Weights of a small GPT-style language model, trained from scratch on English Wikipedia.
Architecture: RMSNorm before each block, rotary positions, no biases in attention or MLP, untied embeddings.
Training: a variant of Muon for these matrices, 236M tokens, 7215 steps.
MLP neurons of a small language model. Each row is named by its layer, matrix (gate and up: input weights) and neuron, and shows model dimensions 0-223. Each number is 128 + 24 x the weight over its row's rms, rounded and kept within 0 to 255. Numbers have three digits each. A neuron's up and down rows have the sign that makes its largest values positive.
After each neuron's rows, "fires on" lists the tokens most often at its 100 highest values on Wikipedia text that the model never trained on. A number after a token or word is its count.

L3.gate326:158110131141130130112157147126124151111114121103116102095124123137169133121134135108113097148095144112139159123097114151094122088089156155122119143126092184084178108150147156121105133124116106127088141149081116093153126119142099096102166125125099153106092153131126105130116072143175188117142136147110121162129132108123140143176132135106133167168127122149130066110145117110184157155161129106095147137124145118141142128098138133065141089126125102159131130137146127146145141134127122104147117155112125156138133116151116172159173122133117167132118125122116101140135126151168071111165144157134114178087145133082128106142140146155189094105078142129148130111127145129124156141149
L3.up326:131103129157172126104105133150139146139128140148115088169121160144117112154119160120141096138085104156123153152100089192103114103101096143108121112151169141115140160143150123098109135155136125121133143123117183169123086141125138111105149151130146174074124087087111085139151139154134148147086152117103128154149115172127107128116108142123159159117115106126133132119132190103138114144155105107087105133137121162165138151138177106132111119094078132137117145087130128103150160124144124172099135109201166120115132144134106136154110098156114135148116124152120126111156080149138117127114133167123107114164101115109109106124131061126084096113112157138150126138137120107115103156127
fires on: "ing" 67, "aking" 9, "inning" 9

L6.gate136:095129088135109107168141150103186125140158137126126138146107170164131139099123146132137090095130159104110133111109116137124136110154128144130125104123127139134163120086079111145117101141143150173097105130121129184112081110130205119172099138103141155117149115098118155151128140119139094110111158131126127134096115159140126147144183139144159103122162127123151119176102120147144120095145128121095103120114150101121106120145097143118064190115122135169148149107096120133120104125114112154125163105094105136080134135149128115104171127146140124118084130135128125127124135104085138134124118114165134098166137159149093158087168094089131170122125145141156104195143124139141097150140
L6.up136:109201145120130124122088151129133129128129131103135169146176106127119102101144106132140130102116094164137149109094122172133121136125135121102102144127157147093166120122096072143088127141187133182123151110122153143112162128122105159137142113151118130181128143081145130115114143135121140118146129126106097094091125122148101104136123156156135134132088189118125107125123077154145101104165101130166127153150148130132076150130147131103093129131159109154137143135150110095098101115148161108152133088085080170126168072130171144140102094161106123122116119119190096131069140132142118149123107145104149135160132158129127140130094139117140139114090145138126129139146158139113154124130
fires on: "c" 21, " sc" 18, "sc" 10, "ost" 8, " inc" 7

L3.gate276:135150190131138125133141171093145102142138144096137118124147107111098108139151125110129160123140128179118113147177123127109100145124117160180102123145113118132101099151057074121086079123181135157156092123141097131153111089122109107109162105150102096135148130127118117149164133128145143156137164104114136127128126108132120080163127156139112139130143110166154167129105140106132126112125161124144095094157111170145143102150102096142097112088114088179128138109104135139140088140122137123150147107153108147119154132132116097145146123155092108117105167075154113119138114070137099136144128156152148087151084120110154125118180109103135134099117151131133119116124119142146176163133
L3.up276:121127144137110126106113122112137107122164138150148131119115123124133125120127171150165166149099134139083074133150134104117177133142115167129139108127144114111105146187119080140106119103147116122156122116145094127169153153140135125098161130149120104105143148180113146130095135146121123100083106135124118088053154153127155141156123155099155147161157111144118127096110108173147153077141126157123140136071109117123133137124145153106146148061174145156115150149130093138117171131116145107133139118144115142129124142115098137090151116139152160130108138106141138082107114093182139151117121149091147109097098123124110156158150131095162126164154165132160159116163172104178118136135
fires on: ";" 25, " at" 16, "ut" 15, " the" 11, " |" 10, "out" 6

L3.gate262:127204144096140098110078130128148139131102163123131116152124112141109104114156157158135111154173139128101141125149173117129140117121135141102112149137141122122069126101147127139118168110132141060124152096103111170113113166127110151135124140150124174094124126089097135111122162109112115081132102104085134132159130115115130067137112143125110137113121128146098113142094109110146159120100110126133080136135112114149096101099142117136129083126150123132137181161132156118143141107110100116145158130104076132144174160101102101159153174129121157113135133169136131132113174135127102145141153149157091159133071142115144118179159126117121135130152170170095144152144151150108148138158
L3.up262:119150111111140143124147092163157165167138186081151138141102080113103131123105105129133111162141113171124095091127109089107117074121141122098105098151112131127113109143168110146149126167061145157095144118160087144104142158118168139115097099151124102095127128117140115170102132147119112123135108157094161180080118134122125118059127079114141128121134181096160157122176114090102144153139150112101142109125092165168124134147106104118096151150135125106149137167133113136160166129113115142114138143111158132085131131143105142122126156123122109123103152118134125127141125133146154135143176122148109141096129117120088141132125128188137157117121116102091118141142142127152129093120
fires on: " s" 17, " co" 13, " w" 11, " mov" 10, " fl" 9, " com" 7

L3.gate219:128110091122147119132118139131081119183187146132157102126139104170159125092117127094110127100088080133134141134140177097105147129165095121098122129082139134121140105110093117114136125125135096139160138102133149127135107148121143110079128126155136134120150163143123121139107103156106128133108151120115133105095145126122088108165136129191148145121121104133107103134160120130107169126076068133113157138168158108145126148139145137180127125148146093178116127189125142151094142083141155111081136138108149118116100153152139074110125112128127139145133145105155109123127097138158142153115111144100106101079133126094157156141098116141131122108150144146099138115111103157075070136163
L3.up219:141146102142168144120159174151100136156087141126131126136130128123096123139118135062119085104142099148162165188150155122141123113148131111137153145142134137082133137127123142125136170144120153116149138121117144161152121135132095082115090111108115091107157130143155145138128144094116141121136122170118136096128131150140093103140112150137117111103124089104106137159129116141131146093124101161126120092174179112131103131120189120131122142172111148112123100106185153141137124139105131131138153132125144126149134101121147112173108155146106171151135110151150132189124121092137126133151127148129170135144114135151126124138100074134117108180155164146110166192123087090062176123141
fires on: " me" 21, "ra" 20, "m" 10, "ay" 8, "r" 6, "ury" 6

L3.gate92:106148165130151150124172117129117132119110086149136127106095123159136082131134146143112201157112173141136108103100129104135166148139131154134087109089141103165149109082138138090157120091116125121111134149143122146123160156139176077121193146138089167143134153161111172158096151094131129169129105147093132158105134089089130149136133157128141103136131116126143087124154143130131181061120132155146106168146124158117124137144127109131172084148137114137124126142093088088116145112129094135082151153139131117151097105147116123103088121140129097127099142122124121143115122152123158130108110106136093153102135099155105165083106148130125125107146117137139157142120110137144117090110
L3.up92:077121148135162124145156134176153086142109113178151112126130154106136092127167146130113151144118137114119085119109130119111143151127110140143087162069120076121126107116101115134185114103129111106133127141129133100135114127095125135126134117115102127146099063135103126116153089126088095134145117120168146135117095135132088139131073141107102115137149135118127131130129163149149086098136173161085135127146104140147080183113151117113136099184115110162119130122141121104150134089138082145121151133136100137176124097132181116100147087147139095139132164118139091146128119108134121105113140111174129175098169140135140080121147113118110127128147130133148123115185140156133100143089
fires on: "ol" 22, "al" 15, "em" 9, "l" 8, "h" 8, "ch" 7

L3.gate197:172100132123193124126134119134139135130124145074152175139118098122141148129100079155143126105124112110130112129124143130109141112080141138125106090128130123115085076137093121152155114139119095108150100125167130127121132093117117111158147143102137165103145125170140075144117148163120174132094106153115064119122100138108127164176105131119144111130110164151151085095133104117141164093140115082094126144101142122130109141120103138093146084156159083146124152115147111161105155128121144122099097148169123089148101120146097114134161102118130112175144140133151122107119100144150147162164132109095141077107147147148125149165109150143125088105137145128139119132155098142093150078133
L3.up197:141152139139145138126173130138152124137133149143122107103089113109103130128113076111118135092143138092174149123153127177127134110117087135122139103124120108124092113152152111162122121126134098124143085137131102159136127116148112176104141179102111159062139119100117129148143149122151137081108109094105129174145141117103134152122155091116140167187095142154165106149129128115180138140130156112143152125072104150138090120110135143107126131139137138178144169088130084126143120161082146125183124117092124155129167136108113141133109131105113166147139102131184143133106164095113089133118152153112160135103152105129123088140123108133107123172092163133100162120148140126122090133168
fires on: " University" 25, " United" 11, " 2" 9, " 1" 8, " The" 6

L6.gate363:138154129140157129157185167121127133126133081161147086148137126120109133170179148124181123139141132142128104114106141116090147154109134125106131160118154128185109110080135100111137128171138118113140130152133132125099157167115140160109132107145107129134109130157124156091146177162148129158134165137129100136101144120160137163139144116093129107137142111142120077140158094098122165135168133106143137108091112126159150106121103125132084133101151106116097113134156147106131107165135147173117090126129158116144096089144107121132167118105136061087127118111125129133126095170104111111152133133150076080147132125119127137110144100067135141080100084135101123170134118154170120123114
L6.up363:128147097145111120132150118105138156102122118145108084130140127135168127166127114168114139120189149132118133164097144097068087134088142150129081134115116124145103138096141118107129095126120155131141119185130144094118142167115121144123149108123140129116111139136130088112101111125139140104145165101154132162089164123117182130152100123104123156125104119110114118112150123120149146109126129111118110098126092144090117130078117106123152112071138124154122095136135088160173142183152175128126113152091126133165190126169135110108137109084174135151146171080154125129126091145141108105141146169127081108107118134130131154112115107114149135150154127086132128198160149144120143134116
fires on: "he" 24, "re" 14, " ro" 11, " Re" 9, "le" 7, " Le" 6

L3.gate300:129117109130102119101133162127166140080089109158141104107114114174149150106101121139152119137134141134130122096138143135127123090114123131130115156138091135119167133114097163132115180138160120098139117140138130142144146140120110104131171097138154154147079130122130104134079108094151143101121108105134116161121120150133153117133159086141080112091147128202122148115140144071089118096170147128106121120176110113130132137129157121125176106152110092151138069104151113139142134150110091117085147110115140155103116090150133130138104156140105155157138108097117122150163128121157101083094103103110130140104137184127104135108165093177125096113181156161109104128139110089144130128143
L3.up300:126106141106154136109108161133116128165112150113108166155132119152153150169105127124180121171120118146126120142125118142126081103140146132106102105140088102118106123080137104111107131117111066178143122212116106157154084157134131139172143138119147149120130122128144136153118102111119138124136084131137122170109089078137132144108146112154092149124128147123140160142182155089119107193173148131104129125184105089118114108126096122116114120144166135162140131148154142139119139126161158099110129132083099131136179137095139175105123136117128116123084150134108100134103105120119151158101098122168098084126161150151127142115120155135145148130123109128096135104177129146140121150113
fires on: " Med" 14, " As" 12, "ig" 10, "ing" 9, "side" 8, "m" 6

L3.gate265:109098144151094140141101102101093160106136137093102126159135141174154161155095106140159079160131134126094137078171108141076167093147131105127142133114166132112146160137123124120145138129129111137110122116088130117132112135120131090137134160121142098109148130156080130110132153102156096110165126120119152159143143151155142156169117116113120106112153131160127117130126115098125123093125122126146102172154111121128072107134118131083164140187143145105076151119189130111134138106114163090085136166086159145152080165161129098127166140184140127138144133109135124082126104094131089130127086118128137118148129122159122148114113118099105089117135138151133120119135114159138159108172
L3.up265:086135142128118120157141104164109117111151139109073095160151129137086131146167138070138128153101112151113119138166141142164147147162155135147105133105101109100066131154117147163144096127155104131140140140138117157108103149082168118117122156146140129131109144138106148111091116076130109119197123149075121086089130157145114160150096127116089127092101153162110164125151069129072128124142137132120120122138153135161142162176109125125110112135146120159106105102118148140149143104136135130142124169150137101095103104145146129091121140117160131137112112129128091142155145092134157133119094126093135134103105147087154120115124074146134155162125105132104092108099114160103109103134
fires on: "or" 41, "r" 10, "ent" 6, "ra" 6

L3.gate178:136110182160144154169175111110087150109152142143100144108083133140161150115135072092119106165102173120145100093080123151125091078128114113109107091132121128127135141140131157125124140118140145154137094106124142158130155184112192099098108152144106112111123193093092162137159153127138142124095111113179110119103113104117095126123128135117148148150143113135115137133168129147121135131153133165162117184122131118105131113135102115146129083147142156122127121144132115107109161135153099107147134142093081149137106134104114103119156130117118120095134157119127120131093140112151151143153103109149090107088133103116129129116156107123091122152086142134102173139143157182093138104096
L3.up178:141134156133075128144135119156134106152122131132133177114127111154150187146106134133137127133110155107108108085182107124161161065155103139140112187179154093095145167100187150080103114126153090135108138151153101176127097150155120071102123128125133110111133080168153105161127119117150145127156141111131111104133151137090119108119144165146114129141132134095106128126142104123153164135147105114155137137155111119071133130136173112148122136149120147134098125154141123138161144120084092150142127105135145105145111117112101144111107114150162120073099108127151129125139123153144116144126102138169118123130151097087134147117110160123092128075103128157134092119148132078127144121124
fires on: " such" 22, " not" 12, " sim" 11, " known" 7, "=" 6, " so" 6

L6.gate320:132128173128113120139132114101139176139101095132121123136077151155134139131148146136129154086109063150099108128156080113138118160161098130127106109146098118143116151113146143083056148121128127108118052106084097147135124109125161126123131131145147145184156159126143113104129097160158131169123156137106145104145109105087140124129136160123167110088111113113154130112159100110122141120127164091099160132150137111152132162161122116142095137108147117121134141100135130117141115078155142102158142157157150136138122147104127087139116106148104142112157113045105081171150139134144161109111122127126120100117121087103167103135137164109143153148120124137154130121134116145139083143155
L6.up320:150121136145129109111127146128140153139164127113133132139123130127093122135094149146117157157106121130194126181108125145125141177137131137139144132162111150086132119115073129116089122155108170104119140132085091145139111110133171088135133145162111137129123133127115139127095103133089103145191146174127128114114143110114168109116131129140142124107134150149148148121096171160162117131191125170125113096104106129141118105094119151134156142089123131182113142183122113122121185104181110145147161136146136115097142132109101120141154118095210067135147108101122152095081118118123139135127108133135157139126126145136137144119116138122101134108125120160066134124147145144163150184120
fires on: " |" 74, "led" 7, "." 4

L3.gate414:102088145096160101119161121085150148096129107147115135113099120160124123107151135121118143124150141119145153124146143124134124129111148172156148122134112137106153131134134122144136125168090163129172131165158134121112130123179218125163130149163158134149111159140144180126108117112110091129105169148145120060094127115095141108134108151128193075164130157145122167122176124124084104157133158120108079139121128141160137104162167159123143112143144133120108094111125108114130124123114148151161151122117141162128141121116158145139103144129097106095123106120127104122124126126152090126099130116127134150116112085140106121164143093107164144101080162121152131135100071157142088149147
L3.up414:077155148119117125099134118152136168147096129145143164152095143160155132135147101056106088130133152105107127135193150107143132106129113142149098124136088147126120174136089127138130119118106109142126183153172096115137097139100115152109113106111174157145143106104122121134151138102159127130137100130139097131125137142131140099112111130137108101123120120115152164107140099124164131096155071109116112154101088105158142146115164121095139121182112137186138096115099102141140157114165117132116154100116148152189120139140165149128119155120148172172158140128132120116130144161095116135111172142078131122153169139149121149142110147135101173135131183152106139090126097118131148137135
fires on: "C" 12, "ic" 12, "en" 9, "c" 9, "sc" 7, "es" 6